config.toml
n_layer = 15
n_kv_head = 10
vocab_size = 22502
rope_base = 10000.0
parallel_block = false
init_std_down = 0.0037
optimizer = "muon_variant"
lr_head = 0.00462
warmup_steps = 200
schedule = "wsd"
seq_len = 512
doc_mask = false
train_tokens = 319600000
steps = 9754
MLP neurons of a small language model. Each row is named by its layer, matrix (up: input weights; down: output weights) and neuron, and shows model dimensions 0-127. Each number is 128 + 24 x the weight over its row's rms, rounded and kept within 0 to 255. Numbers have three digits each.
After each neuron's rows, "fires before" lists the tokens most often just after its 100 highest values on Wikipedia text that the model never trained on.

L10.up495:132143099161108140183137173143103138111114118153077137153115119112138146154126123129153153151117114127145106141095139135109139102122151158149158149114141150130130111095149118110072136101132114120122110142095119126122132107137098167121147188098124106131108136129127141134131145103133153105135074102131129097166121123079150126100138088140127108111077154110139129154139114109160100112112
L10.down495:140152193122097146159115110128152106140165120158129066090117127097141133129118136116142090127137155130143125133142112140178102101138137104094117103139141130172129140131167118146136115129131145099142088098124141141138135133155153094134129145139137143091123181095135109168094121159110074084124128141128119117086150129166125112125108155125098143147128096135136103117115089115128158107125
fires before: "1", "0", "4", " |", "2", "3"

L5.up606:094120132094107102124160104138147134132179136090096122123144120148088119125124129120153154083089092165099124206101167118127111113120163093133143125127086153156120137156127099088116096137152133170145139128122105137134181157111134168144127113119119085114158110111093115090122130134189106074108137143128143115129126115131121076123156143134104118159081098139087140099142130121149127096147
L5.down606:107124148117118152118117168113098114152138167113114149138118121164105154128111150144116116114171093128125122151141155102108127135096181079130148091151133146070123148126097114132171104104128161144173120085115149094093177147089118137110114138150148109185153121132113140106166095138122080150142136117115145114208147117096141134153140145140150130100147119132117120106133162118118121149126
fires before: " |", "1", " |\n", "3", "ra"

L8.up1164:155100129124095134178162101148153161118113127151118129137161132109180150112128115126152146127128139120101138130144119108115157128104159168139153132161109099111137135188118109120146114104113070132153147141122095141171178103133109112127148123143160148087114150141100121077082148124106110144167137106145126176083115086121119124095112100170151089160079113136109121142087133083122106113074
L8.down1164:078136170132143137098089130121140111099102142097140147091152064123113148148148103118114114101103158108126121151158154158139123122169059123081111110167118132151123107131115152110136108143133137110139121100132115112091111127120155184189088146093140057125118132153126136157115120131160120128144140113109134133105130119147160145115121120123130144149152116155154138117156118069163113105138
fires before: "7", "8", "3", "6", "4", "2"

L10.up1002:112112161125126143121176122103127128088142144147137111120113143142143080112158136127128119162150119106124142098172113142092120159150087131084164094112147174150121130093081179120115155069110129148113133166135142124137141153129111144171138112097116199099139140156093123129115118153103149162107090144084122106131081125109132120148133119135136095149138157136100119157144139111190180139167
L10.down1002:093124079135134112145112141139136131196113093119133123103143086131119138100122123139122136125118138121117116112136104118152142146130154136185102116151174124149102152139130131112110101124179113130123144134147147111108156080151134104147093170126137131150109072078152094121136116112130157141131115156118180125127119112107135158123105131163138130140096113141111184089104157119114087178136
fires before: "1", "0", "3", "2", "4"

L10.up1517:146149170111141138135124144114134139113137146154151101099129133131119136128132149132126110150108135103154096110145163144145144105125139130095147133128092147107119169150115115110106072094145133127088177132148125148174169121129110120141146100096104100139111159161110143138119128144159102120111077130133135134125087136142156144124120163140112152095122078138122166122118114103150147124146
L10.down1517:126117167152123139151114137084140125098131142089138156107147120110085120137128137142132107129181134129107141137160128122130110072111119132191139132128120128135122151123115107070093141184115158144116142121147075108168111151135135137132150160139146143108133113095150158125114126130174067155148124093159131099121141124137163092174094115130143161176146157136119148141138114144111090137092
fires before: "5", "4", "6"

L10.up1368:096104131147155145119150158143104108131108130118127117142098115148152150095099124090160110145183148147139131120128108123127148102127113123136094122111130144120120115156138112114091094129088138114144118107121128137106154129123125116180102158129118148118128119141113160143138106099171160150067116111130097165101099100123122112130133120095141159127107101100182165124143139150119144158098
L10.down1368:162116135130151095139144147155117102127102129136100134100113127103112141099128148077147108133119143118162108087111147132170098125140165126127170179121159106134118087119106169123156124103157110102107145163097131118100131108050109160137124162099094144133125142154164110133121097169160155120135169111129113095165124163124108164177099114122114132130186106134070143166174103091110151106114
fires before: ".", " |", "4", "1"

L5.up111:124077151160095169139122092123132125137133125127175145132088068153097117157163153143105156162092126126110127138106169179092137126090152140140069169172091115175159142137155116115110141138126139097066111152170124141136105139120144095078148111123143119140157089146140125121149129114146137073103121124188134143142136130132174113104150152131130102127116128144138151146137135103164121117102
L5.down111:116138180145173114152108178127065096113171120104126127100150109098112099139134099166142103126112154142110127104142121121127117072152106129090168127146099169125121098108096106128156177131105116128120135120159183143096165133114154170131112143117120142136135100109103156137137127111144129132107129100132107150109158130120126157141142157180105132116152174153175173121136118082120138101141
fires before: "0", " of", "S"

L8.up436:180122128168126085119132131152118097068108095113161128131130110142139095158128100155114109113152131121117090142129127150107161136175146130153104182131134136115117111169127102121081129136124127136121127144129138138165137133120150150155147131120116151121145116136118105128111088099129136133132106085106113149134106113134134123142128084157159128116128160135125143132155110096135152133137
L8.down436:122103204114159149121136118146109143182160157166137161117150146150136130116118107142136089149115130074132108161121114146146173136126084139097135112136092090144112113150104134122100096090161105116144141060105182114092105088158126151127141139117113120148130171089095111147120133132142163113137128114140117149129128132117138157131131090138117107095152135158126129131109087130086148153132
fires before: "0", " a", "or", "2"

L10.up946:163109114164109171136106139141163084159129191121093128117108132182147116162152157143140143112096091121154120142116141103121110148149147127116120133122113150088128114161160129146073116089124150126156155131154085146180132121093104096158166157125108124078117152127139119159089143086110157092088118165131119139135138140175124143101156149120074102144160089124130098131086156123149110185156
L10.down946:144104120087104172119117103149153117124124101116120182158130131080158159124148164130142112096152115104133155123127100140136087088155090130105154136112083139109170120101135121134142112131149094132136137136142108123123118116099118184130085173130159174183128116135089157150134109166117139182157083100142136146093106126172143177174140160091148175155094145127072126181162114115158132115104
fires before: "4", "2", "1", "7", "6", "9"

L10.up377:101090094163107139125133093136107104108121137171083142130140100152101121096097143123117128151118101090122067151089162097107123166078144122168128158144121100131132081121117097127115087147167110111084097135116136119128147139103105168127129133130148118113109178122108121126127180129147120121133170121160094133104161136113138180116147134140119164105087164147112121153121183123130106152137
L10.down377:167121109116117141064175105149151104151135151074101104147164081112110109139127127066116132110129061147117148102110126136126121101120109128110134116059137119130113136160113166133169163158125163103142143132152133111131090117089152163165114146108148141153135131089091179105157128141121112149136141132139125128077116119126129132118120108138105128114131146086174096143138100116150163146121
fires before: "1", " lit", "2", "6", "9"

L5.up110:097114114129119139098125099143150138123112117140145093141152092123182091123155137113082139112110159168145127128093139140121165137142124134129116119105166082101113139111104158169085135153116107112120142122146157109136157146112100127116099156101160120137118111144135151135183157147113116133130113126176128111098117149128123126148102191079126126147150113170109130104163118110105170096161
L5.down110:178128096123085112127151123158131135142103132143143120133146116134145140131126110196110148154104118137127097123115113143130158139123177108138108088133109162093134151142122147146099141123106068135159116112139107118160129126100128141079164136104129145111150134144075176176149158133127116109128091086137117124126104124102101143143113144130121092139149126146131115088128158066106170161107
fires before: "==", "The", "===", "In"

L2.up207:105170125103124159100142146116124088148119127110150135126145114114111135152122137103120173106104129147124148124133187121144166118164085151120144125141144158140128169143111132092126110158115123098137136164151084132133141135137172130099106137141118177102100115113108135140128133123117154142114179133140117141074100124095137138142123088191155130125114111118126097126155098100122156098166
L2.down207:108164095122106064128105135139111126121123135112159130113083168143132112086121109108106149135135126135128080119153112137155116128109129115083141115105140122170105138132102137156119163120120113156122145119097142118131134109130127132150146166162133148116139137116116100131160112119131113145086098175107138116156140097138145139100168143125119138130131100096120155105116113155162140110159
fires before: "2", "4", "0", "5", "3", "6"

L10.up528:117096172111074158171113129101150165133120116147187072148099119103142125134096082096142121145092137127142118156146156072142144094133113121143120103139110129126136126152141114070112123114083136137109110110135139148129090129097150127133170170122140128082140168202161090143131121121110113140143111162126081118120124112124148108108151120111105128143101111134120184117081130139118139100116
L10.down528:136161181109175108085136072125084101153161137110088137137141073163128130119143109041114107131129127131185129130045131167133120117166124087108137119115120105100111099162101101164090143137078107137136125149137126143107143109079168118106185095123182085145154127100085154131135134171085151148150098152147133144161132111129096083131125126144124085128107161123157175139138097120102116158113
fires before: "3", "4", "5", "8", "6", "2"

L10.up719:136126094127113102127171135123132100152157129104128095151153119163139158142144101153147125114089127133119197147139098144170119161117113100145171149134118118095136163113180143165141079137136102119146128135122074127118139137106173101109085152102160144150120074135140120117122135124140175111124119117116135134128137060125124153133126122176136134129119175114095151095110144157122109123125
L10.down719:132136151140130149117158120125143123120097126157128084116127172126143127089141154070106174119139101115083108145117147155145177119139155121104126148143143137142127142130110117084149084132104117148177088130123159141121114125138123159087129134115116154132109142177137105103081138084126117128108087163089162115097110150135129126116115129146102104132129140103155148081100099140143133161101
fires before: "0", "8", "2", "7", "4", "9"

L10.up509:116113094108160127153149135146165104071116116158108123175092146156145165126126116134094059099122109096153099124091099180113112126132137114106143129187162188130115171065198149150127131121133116156085163130130115136170130151123154134074108104129122158156118095115092084135136173153132142111136104138157134121102079140130127090127158147144129131138094179124103129133087148118152125118152
L10.down509:089142123144126138104124105114059098163113108107122130106076101120113138095123115139166156113119112116150135163114118145112118143121152117124142109120183143136109110147152142113151124095139105124144129138166145122083214103115121125091158141112151084132123098140120114079109138151109134110175101133120094157102111145122144158143128177145114155158103152129119117124117128168176146116148
fires before: "1", "2", "3", "4", "6", "8"

L8.up192:132121140159117117111145139115122158139130116169164144076166106105116144104154176147102107156117154125108144093113132168151135138129105147124122152087124149110129095071094126146141094139150117124128104176146111087126137070150119127127156124126125136183123120120129118140149122093122111164125103083124125100112116167108158126127125077114124104138138105119125081089110163150136076141126
L8.down192:056140111130110084118090169086140151144120146098126171128136136136151133122142102171129099133102163122157134130111128095091138119100113181160125105113175127143116171155108091106139091143079131116108119139139110132119107122139127186156141082151112156101103169121092188156168166125152150155116139126176119107177139131140134138111118160159151100095126171181115139108111146118102124129112
fires before: " ", " is", " was"

L8.up985:129181162130109140135088103132144129128143110135159137114121120140101137139143140120159098101147158142142088159112090113166123139112119132152161179125121120091114156104120095121152099134160132138097096157141123138155159097132192126166135130101157136116090177114134150143149136077143065146120130131131197161116158127127118167108131133093119092150127171118135133119100119121111113117098
L8.down985:069192106081129141128106106117117113157121121116138123108090124117158099108117162077107137092149113091137144117147074149127148117131146159147105132163103099074127135163148115126118108101123160163155120116124094132109115105097155153134141135160113153120148138146152131133140116120111127114145106171110139145118145179138088125128127113144115123116124103093143138139146114192123123105156
fires before: "2", " as", " ", "1"

L5.up1115:165132121113160157100076093122114144175111107128127126125125122140156154114162146150111113108119128142169146102160119109152116069163078163166141146149130113102125110136104148117096121126156099125112151097183156113164095145106084149116179125125087162096126139114128146097142143128123108155160121129114138113151130133158160172121119162136172131083098145142094107114106109113121107114152
L5.down1115:170150117103117110105147149168132185121101162108144158124109124121148091097096131151134154125102116101104119145118144090139121119128165099150121105117128182085123154150145113137124124104130095114160101130081154153146149134133148109121145158153114111115144128151102134100121102138134132133126161143143139145131112136097114133180105150115152143129105107139111127179111128116128118117143
fires before: "==", "In", "===", "The", "It"

L10.up173:129139105120111138149155121164134147124120148179133136130164104133101123109141120128160141169078121166117121140146178140145133104134132092156134159154150124137111136111105111095076122167150119142123110152150101148142152166100113151109119164081123094143110103120126138135126087106121107098140176129085136116106118140140109099140136133115144151119149155148166107193101119135081126134132
L10.down173:135113107133129122109144147131164065110114143142134155085130128138137136139143126111163108153144167148144157143156147116136103168098133131125147164132136095114125107099119164176136164140152111084083097141144101098161157198177128133151127120126169129117155090116109104137107141125108142124121136124126144095110161122122092171140105103152112159180157130111188140106120162152144110099155
fires before: "8", "6", "9", "1", "5", "7"

L10.up300:159110130131101108143150147165117121142113122111139156123150121139168093122144132099102192154139149113111133112153146137157110141165086126150104165150123132147116110115133144145100094137123108107132146095113135132135203152131157151109129179092132124156136099120111124087110151147131153078117141125095129137120186128134105156092142120137131118124137147111185131114133143166093087142115
L10.down300:158117142111179084121108160132130071125156217115174154132149133109111126112146168115163096097154118153136107120146130141130121121135114102107158119146144143120113103124147127125125151114152138145149119129141173157175143151143116119127100131112138134136105135139164141106148117109150185090163129076141097134124132114132121123125082088117169151168100118164121145120127149139150134120121
fires before: "9", "1", "8", "7"

L8.up246:145092133120111124171168133101112068132130122113143138112102140117124108145106137091087110106093155137120124129148118119137163123122077167124154160114134160142159150113196148143115153162114187139123094102100157116087099149101094100118129156122108123104114132132166116085150132128116073125157161148108089104117126151138128083158153110079126142153142135163101160152148093143129167105128
L8.down246:128168126143140132123149138133103148121096120134144120161077112155147100132194146163131109113126126105127134114093113082092123145133133144144132113137089124101119121112185108094164135094144080142123171197148139139146141117099104157135150146113123102180149124138117134116079118070117155167115121130135133145127103126119142090127126148154097127107105140141126145140119169138143120182102
fires before: " |", "–", "2", " |\n", "1"

L10.up389:106169120116109116152146113086171090124122197127116116110105162143112121117141126136154133137098127191135110113135170139096150113108119126115129169092108146194104101122186126105090127162117139168099087148112139119133152123122135129115113082107137153132141151144138150103134130137146060099112158115129130100123099160149160059090131143112114103159162128106140134124117128098126126138165
L10.down389:144159126136139140083115118119082148145091147063124127100097135140168142104122128167163181130109137130117157158133113100114112128141126122115121124099119106118147129160174139144109170138144146137146143138148084141149107129077168142127132122079151116124112117170104089152111094157170113145141115174136122147107108097136131138147128131115164110105113132148144118143079121063108127147174
fires before: "2", " of", " |", " zone"

L8.up1236:180157198129114103139151121127101162173125136114145104120115118176157176178110114127128146104069137136106136142127110123140170146121157142098175141124156094141136140111113136104130162076140061132138079161177100154157127121144157120118164099097134116159102120124071125107172127110175176102137096114153120116132101139127124165117129123166139111114137158137115150114119157136118097092119
L8.down1236:063102055135122132106189135160125140135150129154125150115115151134103083111161126098147138120141112117131125130139096110131140147117117169116103150140152117093120125148126120123133147145129108118162101120117121107106114133152131125129098127123193112110116164123105106134125106108119129101181147139146118119139155131159158149168146146132135137120120123130160097154066117122140126114139
fires before: "1", "2", "0", "6", "3"

L2.up1356:101129127067089136124134160119139132136132137171097122101147121133121141092102128136157135146142124118087134161140181159114111095108118101142142141152114136176087110116124128127160117115115098101143101112145132157103103109105102106115101143132158142152105111117099117171136127133081088145137148185106118121116130124110133137111152085216167094151117089133170088119178138143149155129137
L2.down1356:108129136155123130087110161123089151117144151088143100125181106150132164122168140147121136125120158121170078097096133138130140143157125144137152114109148136164141112110138144138154136098140128155125151154101102146126120076143110130119106123100166147088129112121122127103148151162131057147100133146140133128105123120129113157116105188110137154116144095130117147128124117129132116118127
fires before: "5", "8", "7", "4", "0", "6"

L2.up624:128149146132151124144175127146153081123132141104156106155145113116137163143128125107123151151145164078059131076140122149147126108114114096084114101105130100134117156130152161113149126131139120151122134102149126129110145110123091126121175164109102113144150139092144128154151109111127127144118132093107128112166095114140144111150094118166103128132115093132137128121116131143129116159124
L2.down624:110129163154119130148123121118128150156099129147126131089116132144113098134175124116081061158103137126114128164147132124132142148119113136121150095148114148105155143092104134133131104089167129118163064117139081162128145126157103129129174121095158174163138146151092113120140139133162129156129144168156160091107185162107117113105112146158134119113161159123122110126154142141108152106072
fires before: " ", " —", " of", " later", " in", " as"

L5.up333:128123142097140129128160142142140120123147114098135167140102113129161097140112149116132117094102153137102097094108132127129139069175079141101179153120079130100122136126126117155121108183117131146118126130087182137105148148144170160156098146107088151142107139104150158099105119135150130100146127113113173122097105116119158222134127068168139127154128117112115111134126117133142139115127
L5.down333:079155120135111162077106118082145131166127134131131110139135104158131113134135132102117161111132137133135090140139137127133079149116161068120138130121111123138141143075138121121156149111126124074182131152116162108174163097114127154084106127110148136145205164153110145127131153140140154145128115142150116145092142086135143121146106149147132113222163138172095176130103117126160090103140
fires before: "1", "4", "3", "7"

L10.up982:150095137141143136096204082085137122113152119126148115151157112139102098105165152142167123082119116143154107160129137126100091172099151125107154156152074130121125136137163132094148145134103115108137132192127179148159115150142144093124110139136150142162150112091143138110146086139152146134160174109124140151145139106120131127153129155156173091140129137109145143137141127170111139119132
L10.down982:114136144129118156131146141145091134141114115111132112127155123098116145122136092154120108112150160104086142132093157125159082132149157134134098133181107116170127141118147127091167151135126120142086161128125170117123109113130087098125194164122101105124102112174121149159125099144172143116137120130092173133149135100142131105164148094086128146096133124140145133129133130113132147096109
fires before: "-", " of"

L8.up1160:168168140126118119133161088141127134111169108152119129138100118104148167141116154069150155099149128103107117119157160105140137129079138167146137134153189135089123155157149125111133121116123143100135174153139166123088105127152127099132173167109109142087116123117093102112105126091149165167142147144098113115095063130092131157122165161130148107178134090101120147103105142168145132146116
L8.down1160:124136133084129098145155094076113125155153168103143154164151119083172136129116137085104142136131114121169097129139081142150173120129136121110116091111114124150139131093118132135150171156119124169155150133132136141106134144117101145127149151122087145133153102135102111153127118118130123171137130143090124080116076137109170134152114110135125141173102120117132136125115153152135164125155
fires before: ".", "2", "3", " |", ":", "4"

L10.up1297:142157136121103150133129093153119129113124127143133122104145172151117113110138144110128130162147126097101084133124107129160130159099148107190146139166144120144142141155141152155036138108144123122150096108160125114162124148121158136116094111127130104095133156129116153101096142126156174141113119182107128100113128128138108133127120194153110081098102124113127099138147129174117156142120
L10.down1297:093151124125137108130082113124127165112134132115149145129116133162168113155118128118170112110152151115140125160107090133152166104156129112063123074069112133138116078143100082145130119117086126173121118127097098132116097136134102108148142171118127099130153122157136104142135136144098119159173142126192152145131137122147138106143103107108148151125127147154146169141147134170134071116118
fires before: " |", ".", "4", "5", "elligence"

L8.up241:132127133138138183141086163099112133160114143155125147129120137122076127095151140154127132154143126101029158116115182138121097087134142135141139109146110144132133125136127112165127118125129109093121141124114147113147132124083167077090127135105141135133152148163184102147085105123135147119157079111086154113088113131093143133127106134102109077128081105132140156108160107131137117123147
L8.down241:111154185113108132176146116134128140093123134082163114100112135110161112141119131147117126103141152163129118160127135080129141166144089144100119101138130121142119144121116142124161094120134090146152162144126082105137122099162131168144111087136132147106178117153106136143149121149116092160104096130120138141134142131136097122157106151120078148131113129174109110109116123148130147130091
fires before: "1", "4", "3", "2", "5"

L10.up280:170121138162138125150174176130165135115075126113134090126180107143126104133137102161131161086150147113111096104114145167094108161144114128108119127138163085156114047110126115130084107142121130147128103136159093117178106102118188157151115147105140155156105132122128136117154139150111128100134101124105119131093099153098137124103122132161127114116164156138165161131105141153137137135149
L10.down280:104095119143110100096099137153103084118182119152138132177118095183133101106141142138155099165121123126139136154110121153148127126132122061104140150164119151100117125120136156141152146098141108121122138096119134123119148163097111140120106152128146128112120124112141118130133118093081147091157134128116152139109203077188141118169139119077113131162071120167135117100096140120156139112136
fires before: "1", "8", "9", "7", "5"

L5.up653:134138108165138163174103096097167151100114118160103161155125152108109154122121151139130122101139186117154106156123126132131127094134141098120121093135121138123149097102131119130113169107129132131040134098114155147126122091158136123099181116142120138172166134129111116133131111136138119124120115153073080088147133116120141128095184113119157117153125144115145152146109149159093080068122
L5.down653:122172139146133132144153136101167104130122117160119108161098084105103161144113167112123137089148145144118147114110081114164145115128142186131120153134070099134119160135128144175108110118106135124147140136071131098130163113140153166112145125125126103135148107136133145081122128141106099122105120171075109108141118094131160146104129114093160106103132130069117123140105145129140147121108
fires before: ".", " |", ":", "0", " "

L10.up1178:131104146138126122135136105163140107143123097137140170144137120128145135164101092157124158174062158121135150109098174122151111131161146126125160137131128094116112116134110106131126127098115088152098110093090116124142144160147082150126126164101150109143114132109113132099149132122134127149092171114125153108133127120120163074102128125166135108113130162128132136128175130107139115108125
L10.down1178:146127128144136128108107103189136121155166150129140136098134176126119145152089129117116088116129149159160122144150109178157085137140143140113132129114123093100098149131140171139111134122097160108127145147140110119134105077104177108093118141135098141091145140138122083099153107117145104107187097143172150141144127120098085088120065110106133132089148117100113087107104135102077131107183
fires before: " \"", "8", "7", " US", " USA"

L10.up962:103144157129106138125078152149143075120139124102120165130133131119115143102139154112091089142122132147119143129123147165158153135135136109129125130150142167160150178121127125146137095100101111117059123150119108154084179061156148127081163134175107168098145123152132187108130138127145126132108123157099179188092159161094104128117139115156153077138155140105136158127115091103147164171132
L10.down962:126160131086168143139108102119149141152142107134083184119117132111118138140098111118124151120139093143125130109154120129092191151103120092130102110114143125139153161157134153122152090110146123144147120108068087149051152136150137139135079136178137149127085155145121178143120160144131178120091106130140082103118117140188152114139114101145163129133113103091172128111189150104110146131099
fires before: "0", "1", "2", "8", "9", "3"

L10.up1354:145166133136139115130107097147115144101140121128112145111122142123160113133123081103096141113196151106105073150128131128141113135085117118156137119175136149138090134147113125122103154127192128125176164122147109140102160084120109129095109133143126164140032162145125118134139165129127108147129102137130100122145157124141140085136132153146128104144108126121086152111099157137127129099145
L10.down1354:130145107155146128157127158131094105158142098094155125140134112158116140145149101143130144136119126127088132141094169129087080128141115104105144168132147138115088119161097111129104102110118113134112111110137168148083140145054126121146135111106123122118070155158125175141121104132107146158109127112102121145135131128095111142166118138137133150153174141147133154173111125147134121144150
fires before: "1", " |", "0", "2", ".", "3"

L8.up708:153117102097101133140170162154147128134118141161100119142158105118142131125169132128166112133135114117134096148166124091132132108090099146140127124130133132114118168111153172128126226113113082134094133168142096128168105133099135157124125172119178131158136119159115115129149126117119114095151143096134137124137156135109139136097118097187141108118129128131115144115104111154156133081099
L8.down708:148101144172112155106120134106154137115161124117128098153124113104094157107157157107108121112097113134097170166131147126173073135091153156102135098097090137145143187125188146103079107125120158093133084138121089139166088112110182141119100103097168116169100117154147101096126122115133136148112121123138089093151115136133148152129117192161154126100138095122125138132145137149152074123143
fires before: "1", "9", "3", "6", " as", "2"

L8.up1356:148126166121134119109145134061082144125109147143121112164151130115150081119144143161090105079126147132121155132134100140115162129100127130126116095127147075131105129137161132142109112151135124143120117132108128134096130127131085131137135112131116166157131141147141178156125111128127157163166109144114164127155123139121119074146153141172098126123141120178121146079102167121126125163118
L8.down1356:140088176119137140107078097081115118144090137117140125139135118130117097089135133164136114088141144139142187150144123084135144136156102148130116107071140099104096158118152150113139133148111104096132099101126151107128123113093151189124147132105091161147097148144141173120149135102131157155156119174091126133151145115093111146135161149161091116105169090170133129145146129156102124122145
fires before: " ", " in", " (", " on", " —"

L10.up177:109116135145134121112152130105141125158107134162121118106167140179142089088148123130127105136101132109137146105124150121127151142121124185134119165146141147143107112168135155094103149107163125125106127144116140117058147135138153121122142127120146131133118090139128145134120127092123174120072096140145074089128207142112115097187124153123100094116071067094141132087101103152157123140058
L10.down177:149157121127138113164133133100109158142129100173105140110143107134129131093119106222119100141108120148127220137084168107105124142081110114144117127115079152103112151129136132117114146109137077108113127117121190127154113121080170156091096123130117144147128183131156139136116136147157157114136143106162155140126153100089127129142122156146137148160100102155105159111097129124115109138138
fires before: " "

L5.up871:132147170137124155138153123116160119107098163173129097153100167106124169133083136120160105091114134161141136122147124128144143078120131110152126122120157124086103146117138108067102109145105098146136143133088166123109135179087136143159130161116112102118123115143137127109124162152142118121080141105127129118101134169131099146149154150105091121126117155117141096102157107153179155141156
L5.down871:119098136114102126109110169097150141119159154143114149140146153145136167123139072136153091112149144128112130135126150099125099119106149145155134163109150114134104129099149164105172152115129099122106139116121098103134144141110144140100095161120172095144138138153111080117114122136098069133103100150150115162159140094161132126117139092104139092161116149151107111123149157139133146122126
fires before: " |", "1", " |\n", "2", "3", "4"

L10.up666:133115108143083148119108126113114147128140142159131139073150136169173127149179089122126113138123095087169153134137107116133162120106119198112159110105166111113129120115133117144082117157125116114148115131109118114174089139163129108182132169116124153124139117131099139115145169124124109122059120133142115130149097121159125127105122125153112126161095124156122143114085136146163108082101
L10.down666:139131068167107104092119139156115125111144123145128111148145145123188147141149152113149138142131124115141100123125132165095143141129116143142153152142114126129162188125120118141140126130137119113125135107145143094169079100162160122153104147129143124136137124118124114105137099161142115158137128117119108115128126128142141124106117119094172131116121136123141148113068180110169178111132
fires before: "6", "1", "7", "2"

L8.up438:157141152170113162089149083110112106116147132092118140160118143136116132151098133130140154152118153140148106105120116119136133081132150127146145133144128169105135088186153129095129142095113123120114141142154152115100099090115146113198139156109115137135134143166110116144140177066144112167127127137116122080144113117120130104147107171127131116131144159157170092143114097110117132111099
L8.down438:109119129115151135135138153117126135123142169073105091106116125126155125139122130092154164126138111108116181104110114095159131125129133159153109154117097070115159128131144172112102131140136055192112130158143157150121155151106125134099145113123131113132100138126140107136137131182093144124138136141157127108159154159156129130115130097109123094109166146105104146153086117130102147123138
fires before: " |", "3", "4", "."

L10.up120:133146130138084130116154126121201141126115156127142115115129127104156139150129132139103136110110134171136090104195139122121097142135141145116143152129147191107097118081157111142134128105146136165144143156135145139139126116110120088129169120133153130123105127144152090168109121134158124114154094108094155123122138182148136118122177134141171129066127095153160150128123150117119118110103
L10.down120:114085108122142149144132158130121139116088111110112158138139116092140141132143146130098111064123133150158153169124149144086142092135106122131137120126151125141073137141148105095135139104143125124127099140159089081089123115100136147122156161168100132104075112138129120164159147091144146124121148142108107114145153164107132122172136138139102121177127142172131153155142170176119138149116
fires before: "0", " ", "2", "3", "1"

L10.up535:124120094139100121122103106072163151108139118160107134153140152105143139092105136192091114123089142111136147097127161152128200111113132110125154099118107102163085148144129104119132162118168150150146112140148154116110104108145148149129141101135128130178121101103101136141113116125117118102147102113109111135160131144162158144123137116103149148152075146105145101146117143147126120114126
L10.down535:121117126079141140146155109090135129132083143149119131159105154185121140146099116255116161155099155152094193106121123102126113157157171099145124092103123152136128138141137131151115134135056113111127116124103122136104157134111128155139166143127121125110109136153122122108123115114130157122110127124118096129120142128078069136137138148178120149155134091171106122119110136081131150106101
fires before: " ", " —"

L5.up998:155119105146144125142115081137103137097077133123136174124065114149118124127166128150138129073127170106107082117088156101154120109092125126172088123107140109168150165132119159073124115133106139148100098119176148120151123088105095147104130151131084160102111154115152154118113154111137109106145093149069129122108114110120133126145109115151129093151107125141122145110198116146108104144174
L5.down998:156119129099133102155126158147122154137117106135070138125114146141125130089091133124165163124125121132168098133103183156122142163149158156146169157117108138154139132156116139098144068127098132134113127149085117126105124136147119125092104125133098124086153131155096135139086099109125105143093140115129111135130139118103161109151129119159130187136121104106093132077131126146148117137137
fires before: "==", "The", "In", "===", "It"

L10.up1267:130105090159111114135128097152158148148103113135104138189127145149131108090141155108131105141135098090125144106123160126093127143106127121135162074136132136071173152150124106157108113106102134168160087105125112158142144102058123126113143159097145126124137181107145127111128125111164144141146143096144099078106146123090141157124134117129143123148124097118163113118109099157126097124159
L10.down1267:083091151121131124149158107126151088104111128137155135139136129110143126121160203148125111114139084124134181147179124120115093102129111169105144138166150058117133110145117125121055159102106104086133091143104133127105144152102124117149154110163094148150146133152136118126117135153141114106108141104143139160131141137115137157145156140135164109126130140111117081122086157109163151139095
fires before: " ", "0", "2", "1", "3", "5"